Part of a small language model's weights.
Architecture: RMSNorm before each block, rotary positions, no biases in attention or MLP, capped logits.
MLP neurons of a small language model. Each row is named by its layer, matrix (down: output weights) and neuron, and shows model dimensions 112-207. Each number is 128 + 24 x the weight over its row's rms, rounded and kept within 0 to 255. Numbers have three digits each. A neuron's up and down rows have the sign that makes its largest values positive.
After each neuron's rows, "fires before" lists the tokens most often just after its 100 highest values on Wikipedia text that the model never trained on. A number after a token or word is its count.

L6.down225:133142126134128107111164082119148101106140102123118114106090148124155112103151110181110106105152152150115125094109132100079144097160124090153161119119132130148098101128108188115160108128104127083115097123107082181130126100104139096084137137105127145129155158167134096161141140170090157174
fires before: "-" 77, "\n" 8

L2.down493:145167139151140135125167128123069159164179130144144127103138132121127134179160107122128102132161127136145074130141138114137072136130112105140102134108151087106157120114156167136120104126105120143117092132150133126133103127089176132080129108098075157119163110128131091128096170163167100088
fires before: "1" 21, "s" 14, "2" 9, "7" 6, "9" 6

L6.down157:100129145139129139121090145076120108117147129107128099130121128117107083096129095136136090131128130097123106165109123133131142098091129097102169108139114146156112097122138124146176120165120084113127091152126090142123210137117155146127128122153145164178134092137113137111120133148103146087
fires before: "1" 27, "2" 25, "5" 9, "3" 8, "9" 8

L6.down524:149125141138118094174123128114152096134165179121106162143111114140075102114123144143107162105087112107145152077145155100131146110105148100124092117160138097134098147157164124201159151147146102109084147134119129133125142134078146143134121158109116164158148115094117176105118132172111101130
fires before: "0" 74, "ough" 4

L2.down57:149112154113169144114149147153126138147129124143110188109090079107153151119135072155113186160113149113140100135122117071093156098122129162117125138117156126062128131126157132124115184154114121140121134133097122130159175124107149117132140129155152176109160158135141140137148107117147134123
fires before: "-" 64, "\n" 31

L6.down464:124118123179134130119125095144159128129171074101108130158119108126095137140094117145125086159116162118143102149112089119117133115089120155115130095128113139125150110177126146118132094133126113126155115133092139175173160171118152183149107116118085139147127100123132115106149139112172108134
fires before: "0" 16, "5" 13, "4" 12, "8" 10, "7" 10, "9" 7

L6.down530:142094130112108093143121110125079165173101139095141123131168105142138146160115124098134141094132154112093151143051129147113106103154112146102113105096124091108136125143132182150100130153133119105079174101159155129118114134134081091117136148083115120148136145099110114075177105181126149100
fires before: "8" 80, "9" 14

L6.down166:128118146141117109104097136126135116153142108133105133109150116125120087111123116130117138097146126167112150136155130121108111098131129140095177151140105138107122152104100135130146177153150099124141093128129093132114157132084164110087146125136133120090126136111062149128137117174107164134
fires before: "-" 17, "0" 11, "2" 9, "8" 7, "\n" 7, "5" 6

L6.down657:159154095132123110146106079125135129117114106087203177106124137109156106164119115133158126149111112174106134102133107129176125132148130110154117150116121120147141142136141143121129101141126156095137117163095178152113113073131134147160117155122150140144138088124126086134115130142135108137
fires before: "2" 89, "1" 6

L6.down165:144124111128142166118096106144145153134158124143131125103120158147131118150137109163132145136100081126126104144162117087113094050128140133150172116109138178145140118140122096107133119166159111144119135106122132130140133128120087146117093143159131124133155116077161106111047150102118118107
fires before: "N" 48, "2" 13, "4" 12, "3" 11, "1" 9, "0" 5

L6.down93:147104145089167129117119097120108143116121131142150132158107150169112134109127133116101131137149181083114085144121103136096100147130146143157122133102090132140141114133143060116095106127084105136101160104082106155132129107101144095105152135112134144113171093134119158094098106104135130139
fires before: "N" 39, "0" 8, "2" 7, "4" 6, "3" 5

L6.down240:097100109114132153142106118107103127129164122146097130097092147136112114168082122123135138101159130107130136126128108128162100152042124125080144124165130107151156131147138141080117110111183125115124110132107133146134117109120106105116148112076126131138126136134157144145115136166141113141
fires before: "1" 25, "2" 20, "4" 13, "5" 11, "7" 8, "6" 5

L2.down267:084118122172128125164157103151088148160122128095124143103135118113132144108122101110152141099104150150112105095133132091160076149191123131121114141124077201114133106165133121143131167095099163169140091154131145151127119143105129178114084124138086115155152113117067149155119140157133170105
fires before: "1" 55, "2" 17, "7" 6, "9" 6, "8" 5

L6.down6:110133112159111120113130104125122128148137113134117172135139083099146118108037116134100118122159126171152136107103145126116089124208076157142104124140103167127148123111148125119132138133115166097132134090153108102138078134130125171116133150097088129150104088139125102150132122124124151160
fires before: "3" 14, "1" 13, "2" 13, "7" 7, "6" 7

L2.down118:143125124144114129174185103099117083134073158128076090083131173143135147114118121148079125113177086100094139113137096139110125109144138140098106124122145110121112099149102150156140124086125130131119106124103174139129095122098112131141125105134118125123148143082114131093130188116115129090
fires before: "1" 51, "2" 30, "0" 19

L6.down685:119132120082119146089152129123090125146173127129095132168132146135146151144157116126136151133098173146123128146129140103107130137103129108094136163099134146108130083125110100152148091139121138159092113129106133150109118117142159118159102127117105124139145092124120172108130128109100111096
fires before: "9" 34, "8" 14, "7" 10, "5" 7, "6" 4, "2" 4

L6.down554:177103105114129085123137103114108148156148132160106143159126101104175133146171110140060123084127116144117137155137132133135148167139103153074105129144113134095145130116106138084105124159125146123101101151123118121127140135082125163127116133099147148124121089119092134143161159136122097119
fires before: "6" 14, "0" 13, "7" 12, "5" 11, "9" 10

L6.down357:107119146103138120139114113100118124155105100095168174143132140139120125167148089120122088162096127150106109130096112110117130118162144133085137116115109111093135150149143141122123128146119113128109090146164142082113165116125121077088094108115155132124165084135068117131125135165127151134
fires before: "1" 23, "2" 17, "3" 9, "5" 8

L6.down645:171160130179110147130120129146146128106126148122156143095124071126124142138097152145144129162118106159143151133158110122123123099168106129138092120138130124164112163152158131147091146136132153174164094162127137118096134118122180110115137140114107117151133106160122129113157060141138077139
fires before: "2" 82, "1" 4

L2.down625:124119155153087167120170114142124147129102145096122095106126135152147157088145102161127147100137099111164112136145103140093140111148128137143120145199162153116067108125102173150108116115129163098116130136155149131145129144128139130080125123111097132097150070153121133126128156092083144121
fires before: "7" 17, "8" 14, "5" 12, "6" 8, "3" 8

L6.down509:108148144101118136093119103094161131115104167155130124126137119100086116124129132100123138130101139121103128148193148129115148134135181139130109131162159125111177133114105099116131131123103163115123140158125069133152119114180102122181116148126117102135116131125129113104125203113127153166
fires before: "ed" 25, "ing" 18, "s" 10, "," 4

L6.down508:057138106121177095101096152137146093120123143139113123099118146076099136119066114153142098108110127137141165132152160120137129101109117127091131140103123168102145136112115133085152111167130128125118107125175083093107112101143154119141134127132109104179139102088127136105104151128135138112
fires before: "2" 39, "1" 35, "3" 5, "8" 5

L2.down101:096110120133114192133104133173148170170133129159095125137087150113127154151124127119125118123153165117128137109108136107176150117091127124100142099114118131129182137148112166152129162092128110143141143101153095085145144129128168123144141129133091139139102123143133091123134122118114150126
fires before: " a" 21, "ed" 9, "ange" 7, " an" 5, "ion" 4, "g" 4

L2.down541:135127136160150136132122144107100133192150117169101136081130133125140099127149108166075146159136131138143142163108126111137128092135111115115134131124103094135128124123116107106097120110123121063116127126148153110153172121123095127151101102125108127113184157112095143128141124150115127117
fires before: "\n" 60, "s" 10, " |" 5

L6.down131:130113095140137131110116149159101150153120120147107113129160121115141146123139092111141142140132132117100100132122148112105159121163111138133108126112182154149095126106115185100132113087158151094099105105136118145156149112144170151115155144138104117160114121108159125085100133100157119133
fires before: "8" 17, "3" 12, " century" 10, "5" 9, "7" 9

L2.down604:108113134124127172118126107136111142132140126107154139127108123152129128124127148106087156084145170111138110131120101102101083124145111160158079150153135145102115130111093105066105155124160122158104172173121142160120110133177119129213138098116139106125117153124124137151130103126125145098
fires before: "==" 31, "In" 12, "A" 8, "===" 7, "On" 5, "B" 5

L6.down21:158154109136089135117179123133089114132099134146170101143127136160140139100113122137164163104116160121135150136100089170079136160152095130111168125127113125141090127119110125143133161117100172079109157153126115187095163160147115130110109125165114182170125099134094153111120140130111136107
fires before: "9" 71, "8" 13

L2.down196:120136094101117131088095129128119088146124142115100126133106139147154127158163139172103118110108147102177079128100120119134121116228102162120125138128148112138158064116120090089102137111132125138105143111113134124104120095122086117181112151149104114078133123136085139147116093156152159122
fires before: "==" 25, "The" 9, "In" 8, "===" 5, "G" 4, "B" 4

L2.down359:158143149114143134141102141160160141101154128141151098108128110103166144117118135140137114093126130055130137129136145110162127106128119150117144176146122117171133148170099194127147069110165074133156109100156086137159135174080160123119154156166109125142166122109168118144106127112144138110
fires before: " |" 76, "\n" 7

L6.down578:154138109115164116117108139147067144124130131185161127157128141125129162118095091122131147083130145123117086110131092161131124149128181129121107130148209132164159122137139147152134136086114147112136130112117120138118121123177117139122120125122116138143132169133112122155150111170087154173
fires before: "1" 24, "2" 17, "3" 15, "0" 11, "4" 7, "8" 5

L6.down580:084137151106177122170153131158118118151123134112087181139114167149121089137128134123158159098124096114140185107152111137120155148149112154151157104113170127142153159150144107160113163186148113094121068128125115115082148139125105130137109101147160158153174121112146128119157092114142108128
fires before: "," 46, "9" 10, "3" 6, "0" 6, "4" 5

L6.down133:144129138118114115139126113142110109143119163133120169121130111100111152112164130112160104094123088137106141139141118090089159135190116149119186132150118092127132155121128121137114111103143161129141137159103105164144123147124123177103122085119121128173111183123118183114122140134091079200
fires before: "ed" 15, "is" 13, "ation" 8, "ing" 6, "es" 5, "ities" 4

L6.down531:103128117085140115146129109137125104160153150083101129148140140128085132145131132159161142116112105103082181153190131124173100127168154109139110124172111121147124126138103121118155145134141151116123113140140107134100157091098144200126159133126080148135170144145130132150118155138122171179
fires before: " " 49, "et" 5, "ed" 4

L6.down510:108133117167141135119161160109127159143119143116061080126105128123132114115174109123131162166125107147126176142112125110152130154128160168113120151101161160105141151101175113128126133122116121126150119082130095142146108110120144184130157118092121118149187124190151087134113123113140139193
fires before: " to" 74

L6.down680:097153141193109131129135086145073102177100117194133171129124102174102112149156149162106163134119118092123116121139152153132096101193143118123148116127164119133137103134121123171153133157163139091145112104118130123156124126136137105112116105135094139142119136108118150106143108116139152123
fires before: "s" 34, "otes" 10, "ization" 6, "iz" 4, " Court" 4

L2.down150:143153113097153143138128115119104168144124147151133114120130137111157177174126122141109150126099144109132126138118145101171148125131118125141130099116104123119111124110141147125162103097090143118159104146154107132144108125123092164128145093146139126040199146185102176135166123133139114096
fires before: "ath" 28, "r" 10, "er" 9, "p" 4, "ment" 4

L6.down353:109093119146136185154134097148155160128158121148121150135159120109136121098121124107129135119115137167138116130110160125124094102221117113157152106107142112122129149140105122091116108106130125134104117088142085106113140166167185090121121173104108106152101143096146131142112162121172149132
fires before: "3" 57, "4" 9, "ky" 5, "2" 4

L6.down91:138137092136138107176130168175118172106124132107122117148127144127127188148090078188063136164112118118112155135161098118118116104139105148135128097144120092144118103130113141102125119124147148126136150122095108135183128118142152137127142132127131147096163144094137128116123128154111096188
fires before: "1" 33, "0" 32, "2" 21, "y" 4

L6.down431:102150111141149139144137135135178121111136166140077170136165091082165076154139122117129100125153114171116159128142102144128123134088117136150137162118132138128156086142154138153124145149108181123112149092103096136146132118152109110109122159136178084094136108111108121183123106125150120109
fires before: "0" 47, "," 4, "en" 4, "9" 4

L2.down203:088161121140121151091137109070124119115154105154128149150137097148118154111124155129086139125113120112157129082119133122139104157112105123142126122111139165130143118090120110105104087110139114115117119102154166115123172107109153125138122052107131135071139114154130144162128140136120130121
fires before: "s" 100

L2.down690:108128135071143131114150141139145153145134106124087124158125126150156147111145091128135116097112092115137130137139171100128137115159133158131097138131178139111170100118146138140110120101189178108175098120135131132178098130124131090141124086088115157150126164138117070132166103173126094068
fires before: "==" 22, "The" 16, "===" 12, "In" 10, "A" 7

L6.down344:126122118145110170128127147062066137109136182135087152153125105109122107147088121145155110123138158133110108097182140184108157117136158134091144171173138130112098140130107151144112129081127120102122145122133124115134133128063141121097121101124126111122076111130104120160097148156142143158
fires before: "0" 66, "1" 20, "2" 6, "3" 4

L2.down507:169094149139157124119124139103129089156178157115108148108121128117164140143142151123155087159133158125165112115152129192101148069111130164122089148084090125144143175112122136145084154109136116157137182157092124098103144127102138156107142093163159139099144092075128111118158145135109154105
fires before: "0" 32, " " 29, "2" 9, "5" 5, "7" 5

L2.down269:129157124137162111121107157153159151102115090135139151121136087138092133138135072088131130123179114144094152133119124121125112101159119171152134100123102134139129111157121092105117127160123123093101110167131138145146108131146083149114135145126142162150107094091114107203108141125110157104
fires before: "|" 29, "===" 24, "==" 11, "-" 5

L6.down210:148085129133167076143104146150173105146124109084127110133126154162127114178121106103115137168142143159146113113116153138173107104193147162124090159111143151109128172130104126116098156131144135173117135121114089148121169127086165105128145142097100135106163110166111151131106110100111153109
fires before: "." 46, "," 14, " and" 10, "'" 4

L6.down475:118129114130141187130097127187136129145145143121146118089107098118105166128117092105127139152114116108159106128202109109147126075109112124138121140111073161145116163144130114187119112130147093103114112140087165086107117137101114132123166127114109134117138116106118126052107130187132124141
fires before: ";" 31, "0" 20, " |" 11, "2" 4, "4" 4, "1" 4

L6.down223:138099138080113150128108137177141150176130127166158086144134154139122175133134108125140104122105087104150159118081136079092111135154098145126115128150121153125138125136084138133148165160145116112113135102148159119104125088157174117100117131126132175208149131113147168144139163112120112110
fires before: "9" 66

L6.down125:081150076116134134171113156098147139141130167119117117119135107136100166138120116116144117123133116112124131156137109137149123166116154100144153114137140157099096127128149122140108079120109108115117127169111109126087122142138122180159146142142117184156124128104133091143102103123141119120
fires before: "|" 78, "\n" 8, "al" 6, "ues" 5

L6.down391:122161154142124113146126090146116180125101136132116150124182102101116057077104113101120146090161149104134127145148109170168140121066129100139118139144110168137132091101155125096161140127132141135097119136136095126111170143124122168113103124103147138098137135108106107123125145111139147147
fires before: "-" 25, "1" 12, "0" 10, "4" 8, "3" 6

L6.down78:136111151153108115175126090150128143121166126154113103103152148110164107082114142134091114123130126113109168155148113059104069144227149105088130081097101107109110118104124143164148142137109138111136154130088138167165110081156105102153136131111092101113132120121126152144153140121114136112
fires before: " |" 43, ":" 9, "\n" 7, " and" 4, " football" 4

L2.down273:129165118111144147139125132159129138133134122106115140090110101124150118140091143107155137138139134184139119130148113134146131097142148122113148138097133171123120136130121144121117184174140142121117103128156146105120155148083120086165160134139173120173125138104120136085147130143101173148
fires before: "ice" 17, "y" 11, "ic" 8, "ons" 6, "on" 6, "ish" 5

L6.down317:154083164077088065126122108135090134116086106141133093146140124144138172142128151149106123159122171130140101117127119100142116131192157145108103143123127181148173131176145144116120140116103128117087129108137141132120097144146128114165139127167138115109124103147131140128120167138151121120
fires before: " " 60

L6.down583:145114133124144177120166100153129095153072099107136123130120166132091124133136148123138162128106093150150086140100113146126146120127130146177100100131089124080153093134127108134155134152150131141128124137130115146137106147148138131149158120081149154096136105135150126138129092151127167139
fires before: "ing" 38, " the" 7, " a" 6, "ings" 5, "ed" 5

L6.down274:134120108143058093120133103112092136126064142141142125136119142141113145133133122107142122142161118171134123120192156104079133141121129150130154111133120153173142155146128184096155103103137156125116161127164165099098102121172164126122143117119142109120128162130148135129139086122153156101
fires before: "born" 50, "1" 8, "l" 7

L2.down92:147159137157131141153105154152119078143122171157130110125127139138133159108092105101116126093117122119111183110091139139143112134090135127111135122115155140139083158114122093118174139136123120103155129105147136141133117156125079114138122132137139155111093148148119171150094133139150128126
fires before: "|" 26, "-" 22, "|---|---|---|---" 12, "\n" 7, "es" 6

L2.down303:121120114154143092143150091112210101168138120129128131122086156159133168137150133124093126123145142131112138174111137130158130170136134159108145156108147167106139145152121093146128101155084154093139111137113094129128138117112172163152115138096104163126132120134139133179149110141147135159
fires before: "|" 55, "\n" 14, "ed" 5

L2.down297:084076192159141134112128156141105159119119140111166119118141143140149143143105135122194172130127143126092106132077136102108131148129142140119091127129098152147135131137120168117176115099128127134178129135154127123141116151134112170122070129101155142126137118145182154143111202124148108095
fires before: "us" 17, "r" 15, "b" 12, "as" 11

L2.down21:145174093089102124119150100137125157154114173144138109159109118166131166107114124141091122102093158114115115108129111095134110143137111150135149131117138164104133136103195105121140137154152133111125122080124148066106151114070108158113110101136095129142124101131116136111139122127135134135
fires before: "1" 35, "2" 31, " |" 10, "0" 9

L2.down245:138123126141129102122110127140146104138117100187130143175124118120098152104133139140131112114146157141152083134134122124124143172147143152101139128164139139125099135102158119109095105143122141111141178169138120122079155158090154116130108122153132120138109125097140122157140141115092140111
fires before: "\n" 65, "|" 24, "-" 9

L2.down680:108162095130192086108137130150121106068132117097112158173126164160158109160117120157134156113119173146094116101122123125143113127240093106168123156133170109107123115108138110107132166122155128099113119139102102138125073096100094157149143108175125142143139150131126144125117133149081130136
fires before: "\n" 97

L2.down585:127124094096084157105135128138136119131152101060089114089122140161142098156167082100138127129115134094161098127114144133130117142063098114112131125101144152096127118100131097108133162125139108135135163132147144095173124137114077113175132113138156155125093145134113148100153124126143147130
fires before: "-" 47, "\n" 14, " " 10, "|" 7

L6.down651:145124120094074106150120137136134113140186146085134107107141106122107124113142148104123090179135131143162161176126117130093127097122127121118112146136153142113087157144166134115120108129098086120142144137103131097147116118145177052128119139136115103129147104106083093162147149094137129124
fires before: "0" 23, "1" 19, "2" 14, "3" 13, "5" 8, "4" 7

L6.down681:137128138147097117123142161121133143151167145127146112117113140128141121142084086132110128134123112102116099112144122174170116152099108144114107138120169093135141143125105134138086133110106116116132123128139084110139156132118099106130124108118134143145163156133115113134146177125116078111
fires before: "6" 14, "8" 14, "7" 13, "3" 12, "5" 9, "0" 9

L2.down225:117173137114131129144122135083129079100147107087103121133112160097097115135145151096097119108175105120117099132153128134142121114093086103133124129120103128088146151142109102100112121121104148163118163117133170138124125123150125117123117148125130130132125117148137121167110055072128102110
fires before: "\n" 45, "itect" 6, "ive" 4

L6.down338:140103120128173122099150107097104127099159126134131149132116171114121116136082146104121148121085119146125124147099126113114179145220120147131127138139115144159144104117117134101164143111126129141134121132121109142099147118145091130127127118139114128146081104134132150115119167139167086145
fires before: "0" 20, "," 15, "8" 10, "7" 8, "2" 8, "3" 7

L2.down414:140139150122112132123090166108138092132103081124097117160125102143128112146143164109147122098146138103106122129115140131109116094086092147043154174103140133116140148140127137168109101100143094120179133117140110127132093126116083140162146117100138143097116154174116122095140127108168139165
fires before: "\n" 100

L2.down611:125099115141072128157126106129146153135122101112082169131145105115148121114128162169133119135154143097135093153159106135131101184071136171134140113155157144165118121113189121115124107129125164114129129158116110145150122148051133098147080127142133110138121134130124157111090125151150129147
fires before: "|" 62, "\n" 9, "|---|---|---|---" 9, "ream" 4

L6.down119:096116120143100126139139140102130131144108152139123130135145155077131093152138128139086117125126102094162102086070143133090148110171143103116149097123096130098156183135114142105096117095104163117098134117116133121142131120127078142146113154156108084100131157192104172124151147076096087076
fires before: "6" 45, "7" 29, "5" 10, "8" 7

L2.down489:158074101170090130114135139136138120143136106079135145134145149156111125124103144151160139117124138144129157106079157107121116114088164110107113106124114137149077130139145134099126139123121136105136151154141074148131102139069107106149108085116162143128094128120134120126084115086095126119
fires before: "r" 16, "b" 15, "bor" 8, "st" 7, "y" 6, "ial" 5

L2.down662:104103104114166155158099107122109131125135123142120131123082103131118096132091101131119164105082103097103131159132107135126170121096167096173129089111157153113133138108118163094090109110179086156173148131113099098145107110134115123124100123074127154140101076115150132103151122153152070164
fires before: "0" 47, "3" 8, "2" 6, "8" 5, "5" 5

L6.down534:130158143107137097104124146160109141131150099179091131130102127081056145158110171105145125148126153105126119158125131183106103149110120100115109130177111089138148101147133150125098048112171130105078160092154140140138168108139132132153103137141164136117081153098143112128112154138145152142
fires before: "″" 31, "0" 20, ":" 9

L2.down402:109140119135138170136131141140121190128153143150096148107087141101119148098112129120099133148125149123109160134142112105089084128102129103181156149104161139134118084128120112112090087153142116145146124109130128103132093134140126114142136147138118139134107144141148081133121141072135144156
fires before: "\n" 26, " \"" 14, "er" 9, " to" 5, "," 4

L2.down343:098126087102124094140117140114132124165103101132110124123123135094149143129164078121062112129091160129130105097089115126112090120107130162121187177098150122095104109121120113121180137165161102148125132125126152147100120139130148163147084104082081156081135141140113113092126081076101128138
fires before: "\n" 100

L6.down67:084158088091121124166118130145127137129117082128130137108098126145143128115149132122115101141107087149122116138136095167126130141082151091101087088096151141113135128177140092145123176094152148124101152108083165137122083115132169105140141129137137103147167121125156169140110086129121117140
fires before: "9" 26, "8" 19, "5" 8, "1" 6, "4" 6, "7" 5

L2.down281:122130076139128124118107087114138101146115093108136064130112133129141113111149116145133132158139137134113119111112096131100157122142137111116185152138094159123118158149108130100111119148139106166104125126100069158135144161141180145132130103112085108142129117140121150135082118149109156141
fires before: "\n" 73, "ball" 5

L2.down64:103157151123128141103097108083177102154163135124105114125127152138141139159090153147085150130087138127114140127149125135129153117149146119088112122107079111167145138127140098118113146152120173113128061088129163142127178122117098166124142146177109144149170144136096132113133087108131107128
fires before: "9" 16, "7" 13, "6" 8, "2" 8, "3" 8

L6.down434:098118131102181105115127083112109145100122114138138096138126155127094131141102113102126131155113136138136108155156113168147120176235120104107130140142122116160119121128149094148128139101109102133110085128141108134156139165113142138114171100064134165140147156147115119129132062152150101170
fires before: "0" 84, "1" 11, "2" 4

L6.down678:099164163146161118173104101136146130134133133109141109131131110137149120142136159129128134108136122119111146139103110102108123113143091134102169136144151185120193135144141098102111090111151136161117144151147079129126127097129176110098116160095115139118092147170123147157117086110103147130
fires before: "," 16, "." 15, " and" 14, " of" 7, " in" 6

L6.down402:105179107121109132191134108094096116078116132166155148130101098125112108155141108103128110139143129150097108144083112141140154134143127121082100104137108146109136127150084137124135108080167112159161093165139114075123127151140112113183154166093129126162118108146109162144137170114155148126
fires before: "and" 19, "it" 15, "ice" 10, "y" 7, "ander" 6